{"n_layer": 10, "d_model": 192, "n_head": 2, "n_kv_head": 2, "head_dim": 96, "d_mlp": 768, "vocab_size": 2048, "activation": "quick_gelu", "norm": "rmsnorm", "norm_place": "pre", "norm_eps": 1e-05, "positions": "rope", "rope_base": 10000.0, "rope_fraction": 1.0, "qk_norm": true, "attn_scale": 0.11, "bias": "none", "tie_embeddings": false, "parallel_block": false, "extras": ["capped logits"], "init": "trunc", "init_std_qkv": 0.0377, "init_std_o": 0.0468, "init_std_up": 0.054, "init_std_down": 0.054, "optimizer": "muon_variant", "lr": 0.00693, "beta1": 0.95, "weight_decay": 0.0, "lr_head": 0.00911, "grad_clip": 1.0, "warmup_steps": 30, "schedule": "wsd", "decay_fraction": 1.0, "decay_shape": "linear", "final_lr_fraction": 0.02, "batch_tokens": 16384, "seq_len": 2048, "doc_mask": false, "train_tokens": 110400000, "steps": 6739, "dataset": "wikipedia_en"}
MLP neurons of a small language model. Each row is named by its layer, matrix (up: input weights) and neuron, and shows model dimensions 48-143. Each number is 50 + 15 x the weight over its row's rms, rounded and kept within 0 to 99.
After each neuron's rows, "fires after" lists the tokens most often just before its 100 highest values on Wikipedia text that the model never trained on.

L3.up337:59 43 59 46 70 84 33 43 50 56 49 43 58 65 34 37 46 26 40 69 36 75 64 36 63 50 56 30 72 36 43 40 37 54 67 63 15 38 57 48 79 43 44 41 69 42 71 43 37 38 43 58 42 67 34 69 42 70 81 51 56 52 46 19 71 26 56 22 44 53 48 51 29 70 46 70 45 41 67 53 60 48 42 62 51 51 38 46 44 43 38 33 46 41 58 93
fires after: " \"", " (", "\n", "T"

L3.up458:68 60 23 45 45 45 20 55 88 67 67 35 33 69 58 25 51 38 73 54 47 35 25 80 47 33 24 62 49 70 41 58 56 72 57 55 29 44 45 61 54 56 34 69 60 47 59 30 79 75 36 43 56 78 45 47 33 46 59 44 34 55 38 68 34 69 58 50 58 29 42 34 63 47 57 49 57 64 39 36 64 44 38 31 56 65 56 29 70 75 60 49 66 48 37 55
fires after: "est", "im", " Da", "ed", "re", "ated"

L4.up9:18 46 47 55 29 70 52 47 95 35 80 43 72 66 52 57 69 47 43 28 63 59 63 14 78 70 33 32 63 55 48 52 72 55 58 38 44 59 26 64 68 72 53 48 37 25 25 34 62 32 36 40 59 50 80 34 28 64 53 60 69 54 34 29 76 42 55 49 47 46 50 52 37 46 43 49 37 52 43 63 56 66 44 47 48 48 78 66 51 58 56 34 33 46 35 48
fires after: " ", " d", "ar", "us"

L4.up112:26 35 23 65 62 24 37 43 42 32 47 46 50 50 67 46 31 52 65 46 38 35 15 58 22 48 60 43 44 32 38 51 55 62 53 39 67 34 41 35 59 24 56 31 46 44 63 41 38 45 41 44 29 35 74 64 57 46 23 70 74 31 57 57 56 72 57 49 41 40 70 60 62 32 82 55 56 63 33 55 52 55 25 43 53 74 63 64 34 68 30 48 70 58 60 35
fires after: "i", " ", " Pe", "pe", " ma"

L3.up543:48 43 32 56 41 55 33 49 62 74 56 81 27 64 71 48 57 39 51 79 61 42 41 50 47 59 72 57 43 50 59 52 60 72 59 33 36 22 46 56 49 69 67 49 39 69 61 61 23 38 46 43 35 43 50 47 53 47 26 62 52 40 45 30 54 75 68 55 21 20 62 52 65 49 68 45 78 60 61 52 57 51 28 51 31 62 56 50 41 44 09 69 63 37 40 81
fires after: " cl", " H", "|", "amp", " se"

L3.up366:50 56 39 61 60 47 48 42 57 46 60 38 49 94 44 54 77 27 31 55 34 17 64 66 50 57 47 38 55 70 62 40 71 57 41 15 60 58 35 61 58 42 40 48 54 62 50 32 80 40 32 51 45 55 45 33 49 39 20 29 73 64 42 43 58 07 70 66 40 68 46 49 44 41 50 24 58 20 81 66 40 58 30 30 67 36 41 50 44 59 39 39 58 47 48 66
fires after: " Di", " de", " De", "\n", "ie", " Vi"

L3.up59:50 57 48 44 60 64 17 27 52 74 43 52 67 53 42 52 76 78 52 32 59 55 74 61 45 64 54 74 45 43 23 47 37 62 59 43 32 53 55 51 59 35 71 48 68 66 66 26 37 65 62 50 41 42 38 51 45 50 37 59 36 52 54 63 25 33 72 36 60 46 82 30 34 81 33 47 55 58 33 52 38 27 27 77 18 50 44 33 65 33 29 47 88 43 24 45
fires after: " lo", " no", " la", "fe"

L3.up755:67 46 74 58 63 38 44 57 29 57 74 51 28 75 37 63 75 74 55 48 59 50 58 54 64 70 62 53 43 56 59 46 27 48 50 42 67 71 48 45 52 49 66 58 38 55 40 50 57 50 27 64 60 24 39 27 57 53 50 52 80 58 59 52 53 60 60 67 30 69 57 50 68 64 44 47 37 49 57 68 85 19 64 55 45 46 39 30 38 45 25 33 37 71 42 26
fires after: " Russia", " Pri", " Republic", "ric", " Australia", "U"

L3.up676:32 53 37 65 38 52 41 62 22 22 50 61 57 33 57 71 55 64 30 36 32 38 62 49 41 72 50 38 38 46 38 56 17 46 37 51 50 15 32 38 37 69 47 58 73 51 44 78 54 49 38 40 63 54 65 36 42 45 48 31 55 42 43 80 71 39 69 68 20 72 45 40 53 40 75 39 42 66 48 19 71 63 38 75 21 60 34 48 55 63 30 42 30 81 73 35
fires after: "==", " ==", "==="

L3.up691:25 58 76 55 38 41 50 47 70 44 51 46 53 59 29 32 42 39 58 87 56 41 77 83 54 51 65 55 79 54 82 32 51 61 55 49 66 54 52 52 50 65 55 40 58 90 57 47 65 52 53 40 32 71 78 38 26 53 59 53 48 60 39 36 60 44 58 46 09 58 38 34 64 48 62 53 63 56 37 52 41 47 37 79 34 45 53 56 70 54 59 48 49 41 52 26
fires after: " E", " Ca", "C", " C", "A", "E"

L6.up177:48 41 59 42 38 59 58 74 44 60 69 84 43 36 67 26 66 59 54 60 46 81 54 30 74 44 39 47 38 28 42 32 81 54 67 51 84 13 52 63 43 42 55 42 37 56 56 22 75 55 58 73 23 64 39 28 43 51 48 63 60 59 40 54 21 44 69 71 50 50 70 63 70 65 49 41 35 62 61 35 60 37 54 32 38 40 41 61 78 60 46 29 43 33 58 44
fires after: " Ar", " C", " Al", " S", "A", " O"